config.yaml
hidden_size: 192
num_attention_heads: 12
num_key_value_heads: 12
vocab_size: 512
positions: "learned"
bias: "all"
init_std_up: 0.0361
init_std_down: 0.00739
learning_rate: 0.00214
weight_decay: 0.087
warmup_steps: 571
decay_fraction: 0.799
decay_shape: "linear"
final_lr_fraction: 0.1
train_tokens: 229800000
MLP neurons of a small language model. Each row is named by its layer, matrix (up: input weights; down: output weights) and neuron, and shows model dimensions 0-63. Each number is 128 + 24 x the weight over its row's rms, rounded and kept within 0 to 255.
After each neuron's rows, "fires on" lists the tokens most often at its 100 highest values on Wikipedia text that the model never trained on. A number after a token or word is its count.

L6.up572 [106 139 135 132 135  91 136 162 116 109  66 114 146 153 157 137 109  94 133 120  98  99 141 149 119 126 122 112 102 158 168 155 110 150 138 117  95 117  62 131 116 115 127 171  97 105 127 133 111  83 152 149 138 162 134 161 140 150 145 118 122 142 120 142]
L6.down572 [166 125 105  83 131 124  87  93 119 137 119 139 162 150 120 105 142 134 156 123 170 115 140  99 121 130 152 115 174 138 108 157 141 106 130 140 145 105 116 138 133 127 108 156 113 158 119 141 126 131 142  92 122 120 165 101 120 137 121 114 184 131  82 142]
fires on: "ri" 28, "ge" 21, " se" 18, "se" 12, "st" 6

L8.up845 [137  84 163 103 107  88 124 143 144  98 129 102 116 156 164 177 143 153 116 116 158 107 123 140  75  85 111 154 147  96  92 138 144 128 107 115 118  98  94 123 168 111 115 158 142 109 127  84 138 110 131 135 171 126 117 137 150 140 168 166 126 123 200  94]
L8.down845 [151 114 156 127 152 178 209 139 127 105 111  70 123 130 127 138  87 148 148 111 101 108 142 121 134 135 167 118 125 139 148  98 125 134  96 136 113 137 179 104 136 118  86 124 120 125 130 133 151 121 154  76 121  96 139 171 129 139 122 116 137 144 115 133]
fires on: "ed" 48, "ork" 12, "il" 7, "ber" 6, "iv" 6, "el" 6

L9.up423 [ 94 131 130 130 117 141  74 129 167 104 150  68 118 113 150 110 135 119 118 158 101 157 180 130 143 125 127 114  95 133 172 124 108 167 154  94 138 139 122 118 117 104 150 153 138  92  96  92 170 134  89 109 109 125 137  88 161 140 112 133 158 149 165 114]
L9.down423 [143 141 159 118 161 134 146 121  70 148 117 103 134  88 165 132 151 139 156 106  72 162 115 152 153 123 138 132  91 175 120 129 112 166 101 149 128 136 117 127 115 128 116 115 108 141 167 112  94 135 164 126 110 133  71 140 164  98 144 123 128 160 111 123]
fires on: "er" 21, "in" 16, "i" 10, "y" 10, "$" 8, "." 6

L7.up25 [104 107 124 148 141 150 150 104 102 114  94  95 122 153 186 106 161  98  82 148 160 125  89 102  95 139 158 147 157 134  88 126 144 127 134 160 145 120 143 150 141 110 119 163 124 108 107 122 162 128 163 120 118  99 136 106 125 122 128 146 112 127 110 131]
L7.down25 [140 162 107 142 132 130 142 109 144 103 159 189 138 162  79 107 104 118  98 126 125 139 131 138 124 151 111 117 137 148 110 144 117 125 118 148 193 137 133 108 137 139 121 144 164 145 141  97 111 160 108 150 122 126 150 122 113 179 112 141 146 126 113 137]
fires on: "ep" 25, "ff" 13, "on" 13, "le" 13, " p" 12, "art" 9

L6.up387 [141 119  83  95 137  86 184 139 139  88 109  95 100 175 146 111 138  98  87 150 185 114  74 147  99 164  92 124 134 154 113  99 144 147 108 141 111 109 115 125 111  81 136 100 170  85 111  71 141 134 167 128 124  84  81 114 120 130 149 134 134 134 119 105]
L6.down387 [188 104  88 104 149 112 147 132 132 106 123 137 118 118 155 121 146  90 146 152 128 151 128 170 102 158 142 105 106 113 128 172 152 118 139 166 117 182  74 141 149 184 124 125 152 152 150 122 120 118 132 140  92  89  92 119 145 135 142 118 127 121 108 167]
fires on: "im" 82, "9" 8, "om" 4

L9.up585 [108 127 122 146  75 131 145  91 151 139 112 134 125 163 194 113 134 105 120 157 154 105 125 144 138 139 115 126 124 145 154 119 136 148 139 127 126 102 132 109 155 129 172 127 123  98 114 124 152 146 136 118 125 173 140 112 158 140 151 143 136 134 136 128]
L9.down585 [131 110 137 127  98  82 122 145 128 114  86 142 148 141 121 101 116 126  98  88 131 141 126 140 110 111 152 104 108 103 141 155 149 102 127 141 145 158 110 115 138 153  98 119  86 134 162 127 132 112  84 112 167 149 129 110 134 141 114 158 153 142 147 132]
fires on: "i" 18, "a" 14, "ri" 11, "o" 10, "e" 9, "ac" 8

L2.up722 [157  82 126 145 167 114 157 146 105 103 115  94 114 138 126 144 169 110 104 172 142 120 117 124 115 166 137 126 181 138 109 146 160 105 123 115 143 137  79 168 109 123 168 114 159 115 120  87  95 107 117 108 134 178 124 121 162 170 143 146 130 114 132 108]
L2.down722 [135 102  97  99 188 112 147 127 144 109 123 124  99 142 171 104 158 107 102 164 124 145 134 147 133 153 144  99 153 126 103 137 160  99 155 121 137 139 116 178 124 130 161  95 137 159 123 137  83  76 112 132 128 153  92 122 170 141 127 144 112 118 114 121]
fires on: "im" 100

L8.up691 [ 85 155 145 156 105 150 137 102 119 195 136 122 115 118 103 144 139 161 119 106 111 124 146  74 109 110 115 110 121 109 140 110 121 153 124 129 122 138  92 113 208 107 145 102  96 138 124  99 127 146  84 136 104 134 130 146 140 108 145 104 135 143 165 142]
L8.down691 [116 124 103 102 148 153 144 147 109 135 159 126 132 109 174  90 137  82 151 121 135 133 107 145 119 118 137 136 113 156 165 130 124 178 104  45 108 148 114  95 113 142 122 155  98 146 126 174 122 108 171 127 154 100 134 134 101 141 155  87 123 123 109 118]
fires on: "s" 28, "c" 23, "ac" 16, "at" 9, "in" 7, "f" 6

L8.up177 [ 87 110 151 188 118 129 108 131 128  88 111  86 157 176 103 159 139 135 108 114 110 114 151 145 112  94 127 157 118  79 142 141 153 140 137  90 131 149 109 108 152 108 147  98 158 158 137 115 138  87 108  90 153 164 101 122 166 139 149  86 165 142 168 156]
L8.down177 [ 99 156 160 137 109 137 120 164 142 133 124 182  94 103 107 159 125  91 131 165 118 164 122 166  69 117 111 122 126 152 141 156 118 141 156 170 118 149 105 128 109 105  84 113 122 122  79 126  95 131  97 120 178 106 137 112 154 124 111 163  91 112 123 130]
fires on: "ed" 17, " of" 15, "ad" 9, "as" 9, "os" 9, "ak" 7

L2.up217 [156 167 152 131 107 118 159 150 129 153 108 135 149 153 134 121 180 150  71  85  92 119 121 150  97 162 141 124 105 118 176 121 132 151 109 173 128 129 142  92 130 111  89 127 110 131 113 119 154 139 146 115 142 104  93 145 129 141 156 101  96 137 147  94]
L2.down217 [123 192 121  85 117 121 123 161 125 105 131 131 178 166 116 110 143 123 113  97  88 131 135 162 114 148 134 119 173 155 144 147 120 107 131 141 131 121 137 140 114 173 105  98 116 149 115  93 156 118 175 150 121 145  95 149  89 123 174 108 106 127 141 139]
fires on: " c" 100

L6.up30 [ 64 159 157 168 128 138 133  86 101 136 130 133  84 124 115 132 162 159 168 132  98 125 155  80 155 100 128 109 114 126 115 125 125 161 132 145 115 123 135 118 119  97 136  82 118 156 138  84 125  98 113 155 176 141 123 130 122 128 125 120 101 132 130 157]
L6.down30 [144 150 108  77 132 141 131 128 123 175 127 211 143 103 156 120 123 100 154 116 176 112  84 161 139 158 118 105 128 170 141 113 130 120 121 155 128 117 139  85 132 129 147 107 168 141 127 139 135 172 119  84 105 124 149  97 139 128 146 124 121 124  73 119]
fires on: "t" 28, "e" 17, "s" 15, "c" 11, "n" 10, "w" 7

L7.up959 [100 112 154 136 108 151 125 130 150 136 107 108 108 157 113 105 167 184 142 156 146 120 128 110 107 127 116 163 158 143 142  88  88 128 141 112  86  82 149 101  99 125 142 157 116 133 104 136 150 187  96 147 137 139 134 108 144 134 117 148 144 125 163 144]
L7.down959 [ 85 177  86 130  93 177 157  91 122 128 113  96 128 137 145 106  90 102  96 115 137 120  83 141 118 105 130 117 159  95 154 122 172 123 119 128 153 159  85 101 155 166 139 140  86 136 162 137 113 142 138 152 184 102 158  95 116 115 135 182 110 131 135 106]
fires on: "o" 24, "ie" 10, " the" 10, "a" 8, "st" 7, "est" 5

L8.up251 [126 107 122  90  98 115 115 122 111 112 121  87 112  99 170 112  80 139 115 143 129 134 132 140 134 165 122 155 118 102 114 108 109 153 137 109 140 112 135 110 144 128 102 141 122 127 140  88 153  93 110 112 133 123 147 103 135 153 108 104 128 121 135 107]
L8.down251 [167  93 189 143 164 111 148 119 106 116 127 108 131 130  77 121 142 139 122 172 113 106 122 160 167  93 156  84 124 150 126 139  89 130 101 117 147 136 101 125 123 132 112 134  89 100 127 133  92 120 154 127 132 151  99 132 148  97 161 141 132 136 127 164]
fires on: "ag" 36, "0" 19, "9" 13, "ac" 9, "in" 4, "y" 4

L7.up795 [ 98  97 137 131 104 138 148 128 143  88 141 107 137 163 138 154 127 166 147 148 136  99 155 113  50  96 113 142 107 181 101 108 116 122 117 101 126 139 141 118 172  79  94 146  81 153 142 103 163 124 149 109 119 154 165 166 156  95 136 168 127 120 158 143]
L7.down795 [138 124 155 143 160 163 154 163 110 135  84 177 112 119 150  76 182 164 116 130 101 112 135 155 107 179 133  74 162  93 102 116  92 126  92 127 117 124 112 106 157  99 145 123 117 123 140 127 124  84 130 143 117  68 112 105 148 169 131  89 137 129 125 143]
fires on: "s" 43, "t" 28, "or" 15, "r" 8, "ew" 4

L7.up681 [ 98 136 145 152 120 150 126 133 123 162 204  95  95 150  95 157 149 189 168 164 107 113 152  82 109 118  84 150 132 120 131 149 115 125 129 111 150 119 146 116 148 141 114  95  92 155 129 130 136 161 120 127 143 152 172 174 134 161 132 125 127 111 170 116]
L7.down681 [120 158 116 153 151 141 127 136 114 150 114 187  95 119 127 126 175  93  95 125 112 147 138 155 125 157 130 132 114 117 160 136 160 138 101  85 145 127 101 109 143 122 157 126 133 146 148 132 109 115 116 127 113 101 146 116 127  74 118 122 140 125  87  78]
fires on: "s" 28, "es" 16, "d" 12, "r" 11, "ra" 8, "z" 7

L8.up453 [130 103 170 144  73 151 106 113 120 105 162 110 121 176 157 108 125 125 118 132 136 102 113  91 116 111 114 108 110 143 145 114 104 135 156 154  85 118 137 114 150 165 146 192 134 115 111  85 184 185 135 111 138 128 140 117 151 121 169 109  93 125 179  97]
L8.down453 [116 168 132 171 144 125 148 139 121 111 124 134 129 157 107 136 158 124 120 118 129 165  97 168 104  70 122 139 111 146 123 163 120 170 136 142 133  98  67 122  69 151 107 118  87 117 141 190 148 118  84 125 105 105 135  75 108 154 137 123 130 153 164 130]
fires on: "g" 29, "a" 17, "em" 13, "e" 11, "ie" 7, "an" 4

L8.up468 [150 103 131 124 134 143  95 163 107 112 152 109 142 169 128 166 146  96 122 142 149 121 193 114 120 123 101 121 134 124 101 143 135 132 137  77 134 114 111 127 121 108  93 166 128  98 107 133 105 130 151 130 148 136  98 108 137 150 132  77 150 122 139 140]
L8.down468 [102 159 103 124 161 100 131 104 137 126 119 157 104 116 136 136 149 134 150 129 139 147 101 130 183 153 139 133 130 133 133 123 117 169 159 119 117 126 155 134 131 122 129 109 131  95 169 123 118 139  94  88  98  87 117 153 101 136  97 122 152 106 149 113]
fires on: "x" 23, "un" 10, "as" 9, "im" 8, "/" 6, "ated" 6

L6.up234 [144 162 121 132 149 149 170 118 128 159  89 159 115 148 119 108 163 146 137 120 119 101  98 140 124 170 132 161 112 141 118 115 101 134 107 159 115 186  92  85 121 133 113 134 154  98 102 115 169 152 120 107 138 138 136 111 120 137 149 143 112 103 121 120]
L6.down234 [119 142 120 152 110  88 112 132 151 130 141 132 159 170 130 108 143 141 134 105 116 116  92 137 141 107 151 140 135 136 136 156 137 126 171 122 120 129 153  83 139 119 134 132 111 158 145 155 126  78 103 139  91 120 119  76 152  98 162 121  89 109 134 115]
fires on: "ist" 34, " ch" 22, " st" 22, " Ch" 10

L9.up527 [150 127 163 120 133 177 116 121  89 152 126  65 151 141 139 137 119 135 109 139 111 121  95 119  73  96 115 132 119 142 154 138 133 171 146  97 161  95 112  70 160 136 135 127 137 112 104 171 127 113 126  87 136 118 108 165 145  96 128 105 178 152 119  81]
L9.down527 [105 148 161  61 158 158 148 139 114 161 111 129 110 111 149 106 135  97 175 119 151 120 134  89 105 144 118 166 121 115 139 148 104 131 137 146 108 131 124 112 129 132 106 168 129 112  86 112 126 167 144 127  97 118 141 177 134 107 107 121  67 144 153 143]
fires on: "c" 56, "i" 15, "f" 12, "it" 4, "in" 4

L9.up541 [143 133 154 146 110 146 122 155 125 123 158  87  78 105 143 156 122  99 163 143 165 122 146  85 100 173 101  73 167 119 131  85 124 151 120 154 144 154  92 133 145 126 145 109 161 133 116 121 132  88 104 127  99 141  86 103 158 138 116  80 138 123 105 129]
L9.down541 [135 108 119 111 121 116 118 122 144 101 139 164 156  92 102 122 131 138 137 120 104 142 134 108 132 136 136 145 100 157 125 120 136 145 168 114 147 141 125 129 108 114  91 176 132 125 109 117 153 114 139 116 120 123 142 138 112 132 146 145  97 118 133 171]
fires on: "ad" 31, "al" 29, "it" 10, "on" 8, "ed" 4, "g" 4

L9.up620 [128 122 121 110 128 119 113 138 113 143 118  82 160  94 181 134 125 141  94 134  98 119 167 138 137 149 116 104 140 119 124 113 161 164 117 100 150 161  88 120  99 131 111 105 112  92 149 156 153 150 127 126  89 110  98 150 128 181 138 155 149 137 140 143]
L9.down620 [109 131 113 148 172 118  82 122 177 155 147  89 120 125 117 127 153 138 122 145 125 124 108 124 143 158 134 133 105 166 146 164 125 119 121 119 126 156 147 150  86 166 179 122 156 174 137 121 137 169 180 134 112  93 140 154 140 117 154 117 110  73 128 122]
fires on: "l" 47, " J" 17, "j" 14, " N" 8, "re" 7

L7.up920 [139 112 158 141 148 124 136 124 133 145 105 133 120 133 133 122 141 126 138 131 125 103  99 165 101  93 125 140 115 111 114 114 117 129  87 132 150 126 174 107 186 108  81 108 124 149 109 140 182 166 159 102  99 192 133 150 127  95 143  63 106 137  70  91]
L7.down920 [156 111 122 119  84 106 110 166 124 110 159 144 128 134 118 127 179 194 121  94 125 122 146 129 111 108  85  93 167  99 160 145 111 144 114 129 161 147 140 138 163 124 112 113 131 146 114  73 144 121 164 120 146 182 144 114 148 119 160 109  68  89 119 136]
fires on: " c" 56, " p" 10, " s" 9, " re" 8, " st" 5

L9.up604 [146 127 157 140  80 142 120 143 148 160 151 125 127 152 134 136 157 151 110 126 110 127 136  95  96 137 101 141 123 125 149 152 113 161 156 122 150 140 125  82 185 124 149 117 112 141  97 156 147 158 174 129  94 162 121 121 110 142 169 107 130 157 140 107]
L9.down604 [ 89 123 136  93 126 118 149 114  89 106 136 143 138 136 135 145 129 121 100 119 137 136 112  98 113 126  84  85 142 137 113 128 125 183 115  97 112 153 149  99 155 109 130 117 115 162 110 125 126 134 155 156 126 143 102 134 139 100 156 163 113 186 125 138]
fires on: " in" 59, " e" 15, " f" 12, " c" 4

L2.up228 [120 110 148 139 120 188 105 127  99 142 115 149 136 132 107 154 184 158 124 144 129 104 168 145 174 164 118 157  93 117 138  97 120 122 163  78 156 127 153 147 158 153 101 133 165 154 118 129  97 118  98 135  79 129 155  62 120 172 161 115 149 147 147 102]
L2.down228 [143 104 122 118 132 127 122 172 143  74 125  59 138 105 142 131 136 107 121 145 129 128 120  92 154 169 131 129  93  68 123 195 141 111  98 133 112 162 140 141 142 112 156 130 104 109 122 141 142 143 162 166 172 124 123 146 121 100 122 124 175 115 120 117]
fires on: "A" 50, "O" 20, "I" 10, "H" 8, "U" 7

L2.up558 [ 91 157 143 151 105 153 138 123 112 147 130 158 108 130 120  94 169 137 125 110 140 109 103 127 131 170 175 121 146 114 148 114 103 122 116 139 137 147 111  84 130  93 139 140 140 104 128 127 160 128 132 138  94 179  39 104 119 144 142 160 124 147 163 133]
L2.down558 [ 81 183 162 153 142 149 131 112 120 158 131 150 158 116 102 138 160 131 106 120 126 138 128 144 121 107 128 148  98 159 149 125 133 126 134 191 120 130 118 134 123  81 145 123 118 126 137 154 110 119 149  94 115 107 125 101 158 113 140  97 101  98 170 136]
fires on: " Ch" 41, " The" 22, " m" 12, " h" 8, "ost" 7, " ch" 6

L6.up261 [ 89 115 132 165 122 128 128 134  83 103 130 121 154 167 118 164 152 147 109 169 134 121 157 115 121 129 107 133 188 165 113 123 148 158 144  99  81  74 129  84 154 129 112 138 106 139 125 149 142 143 128 122 132 167 124 145 135  91 115 157 138 141  96 116]
L6.down261 [143 149 101 135 149 158 177 137 137 150 139 172 136 133 127 111 125 131 126 148 110 138 134 136 134 147 158 100 104 138 165 135 120 159 110 188 119 136 113 114 133 105 137  93 136  98 141 183 117 132 114  94 151 122 156 148 150 157 137 130 132 119 130 155]
fires on: "t" 89, "s" 8

L7.up546 [133 121 159 153 137 167 121 144 131  90 143 138  94 178  75 143 142  65 113 119 118 101  95 141 136 150 163 106  90 124 131 129 173 168 148 143 131 149 104 109 136  99 158  67 135 146 105 157  93 130 111 147 147 173  86 114 135 127 132 100 133 153 140 165]
L7.down546 [143 150 137  95  93  81 175 156 112 155 139 137 131 134  96 112 146 156 122 155  81 140 118 122 121 116 114 160 115 102 175 139  74 135 176 139 106 126 160  81 145  83 122 104 109 106 131 169 124 140 150 111 132 132 155 106 144 181 178 111 139 139 131 113]
fires on: "all" 27, "ed" 25, "al" 13, " of" 8, "ord" 4

L7.up188 [203 123 130 125 135  93 127 155 128  91  98 115 126 143 105 154 126  87 101 137 129 129 100 133 142 151 126 145 125 103  55 137 143 119 161  92 153 151  80 141 127  92 104 122 159  83 111 123 105 140  94 118 143 106  75 119 125 135 141  93 140 133  97  89]
L7.down188 [130 108  85 142 141 138 117 106 105 144  97 145 139 116 131 118 121 146 184 138 114 132 117 115 131 160 118 137 124 126 125 120 137 148 143  91 111 165 120 117 141 182 142 114 135  96 157 137 164  85 186 130  90 174 125  79 110 117 122 149 122 107 115 141]
fires on: "um" 36, "id" 18, "u" 9, "it" 8, "im" 7

L8.up79 [127 129 105 144  93 111 125 109 134 113 154 118  88 131 146 103 167 169 127 132 135 115 127 123 111 117 102 139 155 149  77 133 112 114 127 134 134 124 125  93 109  88 156 119 159 134 133  78 113 118 134 121 111 127 138 121 135 144 161 152 142 131 143 121]
L8.down79 [161 104 104  95 133 116 105 139 117 130 100 159 117  85 156 130 150 119 100 117 124 140 126 134 123 144 119 175  88 107 168 126 135 138 107 117 125 138 128 107 184 164 141  85 119 133 113 116 111 149 143 140 137 139 117  90 158 138 137 100 101 165  86 120]
fires on: "as" 34, "im" 12, "t" 8, "k" 6, "p" 4

L2.up754 [ 65 134 149 150 122 131 129 131 139 117  95 109 114 124 124 117 158 105  98 147 102  79 154 164 119 137 101 167 115 125 133  92 158 136 146 117 144 147 107 141 126  89  88 148 110  92 133 105 167 116 115 126 148 155 140 131 146 124 148 110 134 148 127 135]
L2.down754 [ 88  94 144 126 143  92 102 100  87  78 103  85 116 138 141 121 104 123  99 124 120 130 158 162 123 108 134 154 125 127 131 103 132 162 152 175 125 148 133 171 108 178 127 144 137 143 151  84 123 128  90 108 142 104 171 142 172 113 114 143 116 164 117 106]
fires on: "." 63, "le" 35

L6.up722 [113  84 141 149 122 112 151 142 140 155 136  97 117 103 129 100 144 147 107 127  73 134 166 148 117 121 122 141 181 102 145 112 141 135  94 140  79 124 134  94 173 107 143  96 116 145 125  89 133 128 151 122  92 154 178 175 114 140 146 112 137 157 116 118]
L6.down722 [135 107 143 142 132 127 144 105 139 162 135 134 190 159  90 138 105 161 101  93 141 141 136 120 120 144  96 125 146 125 160 110 112 123 108  91 157 137 130 118 154 138 128 104 134 174 112 142 106 155 109 124 128 153 154 169  99 139 149  71 143 152 164 145]
fires on: "m" 68, "is" 10, " m" 10, "b" 5

L2.up505 [107 119 126 133 133 199 114 110 158 154 116 162 118 108 121 105 179 126 131 149 108 118 139  89 156 169  99 136 134 126 172  84 136 127 141  87 175 137 134 168 166 137 124 155 168 114 114 122  82 106 113 161 117 151 145  77  76 163 142 144 129 168 116 128]
L2.down505 [119 127 113 131 109 119 118 155 159  90 134 130 197  98 120 116 150 143 113 128 128 134 135 105 137 131  79 119 103  84 129 152 105 108 131 114  60 147 163 130 166 110 162 127 100 128 143 168 143  81 116 187 142 154 133 130 114 111 117  97 121 145 136 131]
fires on: "H" 32, "O" 21, "P" 18, "B" 17, "F" 10

L6.up333 [100 145 167 178 153  80 153 155 121 128 132 110 151 183 120  97 133 164  96 121 127 118 154  96  89 117 129 128 137 138 188 137 140 159 111 134 119 101 164  80 138  99 110 128  98 178 122 127 158 150 173 123 132 164 120 174 131 124 165 102  88 124 133  76]
L6.down333 [145 129 168  95 147  95 129 153 123 142 124 125 165 155 126 128 171 157 142  83  97 121 112 110 117 140 134 101 118 119 146 124 109 116 122 130 132 109 175 125 161 132 107  99 145 186 133 107 111 151 163 147  89 157 102 150 144 119 157  84 102 133 172 119]
fires on: " c" 73, "is" 27

L9.up469 [146 146 116 131 143 138 155 101 145  99  82 122 128 126 124 122 148 112 102 110 133 137 121 135 150 137 156 105 174 127  39 111 116 143 116 148 111 155 155 129 141 107 117 179 137 130  96 104 124 154 120 114 141  97 112 106  96 146 154 128 126 166 122 106]
L9.down469 [120 122 142 142 169 136 144 137 103 162 112 149 117 131 104 112  95 128 159 117  93 167 168  98 105 122 100 121  88 126 105  98 140 146 165 141 196 154  98 107 115 146 108 113 161 111 151 132  91 115 120 137 169 139 112 109 140  91  69 173 130 112  98 107]
fires on: " p" 18, "ch" 14, "and" 12, "ich" 9, "l" 9, "ff" 7

L6.up559 [103 165 135 157  88 169  87 158 112 121 126 114 140 146 166 137 128 165 135 174 131 122 151  82 133  83 132 164 133 158 112 147 117 144 118  72  94  79 125 130 131 123 106 126 117 112 115  62 113 129 111 111 133 132 153 144 146  89 133 132 122 142 144 129]
L6.down559 [115 118 117 154 171 128 167  87 137 132 135 155 160 121 149 170 112 184 112 128 122  73 132 116 128 114 169 112 142 160 118 110 111 135 113 120 152 139 132 171 135 134  69 137 100 109 135 113 102  77 108 141 106  86 136 151  94 137 131 134 148 114 133 122]
fires on: "s" 51, "n" 10, "z" 8, "ut" 6, "re" 4, "or" 4

L9.up772 [101 122 136 112 162 175 128 157  92 110 148  87 115 146 132 106 131 120 113 126 123 110 129 118 116 118 110 141 139  97 169 107  91 141 165 108 148 147 120  95 188 129 135 124  76 135 113 129 145 108 108 146 121 152 100 135 116 143 171  77 174 147 150 122]
L9.down772 [ 94 166 123 113 115 135 137 172  96 133 116 153 111 157  83 110 162 102 159 163 138 133 118 110 143 139 144 131  81 153  92 151 132 167 117 158 118  84 134 105 100 107 134 143 154 139 112 150 150 125 127 151 124 135 123 148 132 127 131 131 109 115 116 107]
fires on: "it" 25, "o" 21, "a" 16, "i" 9, "us" 6, "ou" 5

L8.up636 [133 147 136  85 136 169 117 108 166 145 166 111 108 177 127 115 172 132 110 107  95 107 127 155 105 130 104 147 106  89 122 142  75 142 120 142 144 190 136 124 153 116  91  79 111 127  77 156 141 143 148 138  80 171 149 152 149 125 150 125 147 108 125 135]
L8.down636 [130 103 163 136 145 134 145 144 118 103 134 128 142 145 112 127 107 148 162  88 104 129 124 135 120 154 113 125 179 148 167 122 101 177 160 162 145  99 161 114 127 117  87 131 117 133  69 138 135 102 149  84  99 186 110 126 132 143 152  83 101 103 185 113]
fires on: " with" 85, "ig" 4, "e" 4

L2.up802 [ 64  91 146 169 117 153 134 133  89  99 104  88 122 118 123 134 154 143  83 155 136 104 126 144 122 137 140 182 146 149 132 124 127 162 128 137 102 128 129 131  71 128  99 158 131  96 134 115 170 167 106 128 136 105 116 111 151 157 169 160 127 140 162 132]
L2.down802 [ 72 108 121 138 155 101 112  98 126  82 137  90 101 127 137 139 104 112 119 135 115 115 141 152 125 122 152 123 118 135 147  89 138 161  81  97 141 147 100 117  87 125 119 176 126 117 161 105 149 133 153 132 136 124  95 128 130 133 135 152 147 159 108 129]
fires on: "," 83, "." 17

L9.up705 [101 180 140 162  95 130 161 107 110 156 107 121 121  92 127 117 171 130 109 166 103 107 154 132 130 117 120 111 125 162 142 112 108 124 132  63 150 129 120 116 138 128 131 107 150 134 140  95 109  99 122  95 110 136 163 137 137  80 116 140 141 154 108 123]
L9.down705 [144  85 112 132 120 131 130 119  89 156 149 137 186 147 157 159 132 134 144 107 134 152  84 165  67  99 142 141  85 139 107 102 112 156 112 120 134 130 122 105 141 116 124 172 140 105 135 108 140 130 156 171 151 145 194 111  97 122 157 102 130 139 132 119]
fires on: "s" 16, "c" 16, "p" 11, "v" 10, "as" 9, "im" 8

L9.up617 [ 89 112 129  90 148 177 121 138 133 117 146 139 111 133 110 151 134 111 193 154 148 115 184  82 111 161  92 102 130 118 144 128 187 130 147 103 109 107  83 122 158  98 127 118  95 114 101 138 129 115 142 169  86 156 104 125 134 108 125 106 155 129 116 122]
L9.down617 [149 150 136 168 116  90 122 125 171 107 104 162 114 116  85 115 110 133 147 110  99 155 110 138 148 152 151 150 138 133 142 164 120 151 134  96 130  87 129 125 155 178 101 139 110 130 134  95 134 129 123 124 141 104 115 133 124 185 141 120 107 113 143 118]
fires on: "on" 19, "w" 16, "p" 14, "it" 9, "et" 9, "in" 8

L6.up224 [180 139 110 115 130 100 160 116 144 118 120 104 136 149 140 103 159 132 109 153 162 108  71 161 135 132 102 110 131 119  39 127 141 130 132 165 124 118 164 119 123  85 128 106 142 129 113 121 164 154 172 114 136  86 108 175 153 187 135 123 141 107  95 106]
L6.down224 [119 134 156 146 206 117 104 118 136 145 100  91 142 156 128 159 160  81 152 109 129 125 124 125 130 165 141 124 148 132 150 161 141 140 100 135 149 154 156 105  87 129 139 171 156 105 101 134 160 141 111  93  87 106  84 169  84 117 139 121 132 131 165 123]
fires on: "9" 81, "8" 15

L8.up151 [ 99  93 127 145 101 137  68 105 133 140 132  96 133 107 186 137 139 121 114 127 125 129 172 122 143 135 130 132 132 143 109 100 117 146 119  82 130 143 116  99 138 111 141 109 106 136 147 105 156 156 171 131  95 152 174 134 114 191 130 104 143 116 177 146]
L8.down151 [140 143 116 143 164  86 116 108 142 113 124 133 133 148 135 149 142 143 110 121 105  88 120 113 149 156 131  97 100  95 107 180 136 139  83 121 120 137  93 136 111 109 105 111 111 109 120 117 124 119 138 108 104 111 138 150 130 144  95 139 151 125 185 129]
fires on: "l" 42, " J" 13, "ed" 10, " b" 7, "b" 7, " N" 6

L9.up121 [121 125 118 139 137 125 115  98 129 130 138 150 115 141 110 121 142 124 112 142 137 129  86 127  99 160  91 133 171 148  68  74 105 141 135 111 159 145 107 140 160  79 160 120 148 126 127 132  69 120  94 114 145 102 174 121  96 130 148 129 153 162 112 133]
L9.down121 [135 121 160 122 151 154 136 140  95 111 117 121 128 127  77 121 112 138 139 108 159 186 144 125 103 140 121 125  65 164 178 143  84 122 134 147  99  96 123 108 155 156 146 105 125  88 132 122 145 138 133 172 130 127 122 123 121 120 166  82  69 115 122 136]
fires on: "t" 37, "k" 30, " |\n" 14, "d" 5

L6.up899 [123 157 163 129 125  98 131 120  91 113 129 131 129 131 119 151 121 137 132 101 136 128  84 113  72 157 120 160 130 119 155  75 106 166 106 121  77 158 136  93 111 115 121 146 117 120 109 106 168 161 124 116  84 102 109 115 120  97 177 137 114 142 127 115]
L6.down899 [127 148 158 163 131 106 101 144 149 125 148 154 140  91 109 139 144 137 131 118 131 147 101  97 125 134 131 126 161 158 113 129 111 113 147 117 116 107 160 136 122 132 113  76 120 203 124  85 141 125  89 137 138 146  95 167 128 130 170  97  99 133 133  98]
fires on: " c" 97

L6.up813 [174 141 140 143 117 152  77 160 130 150 121 103  96  96 123 144 168 122 102 108  97 129 141 143  98 137 159 130 104 105  96 127  86 133 143 132 148 192  83 134 145 108 109 101 159 132  98 130 100 175 136 131  94 163 127  97 165  87 154 116 126 123 148 122]
L6.down813 [119 157 130 104 122 111 146 126  95  90 157 110 167 149 126 136 115 133 114 163 180  96 153 142  96 163  71 102 145 136 123 113 134 102 126 137 142 125 149  94 149 134 125 138  81 153 126 107  79 108 146  58 130 125 114 114 149 101 133 128 155 129 170 155]
fires on: "end" 22, "ear" 15, "ame" 14, " with" 14, "y" 10, "ive" 9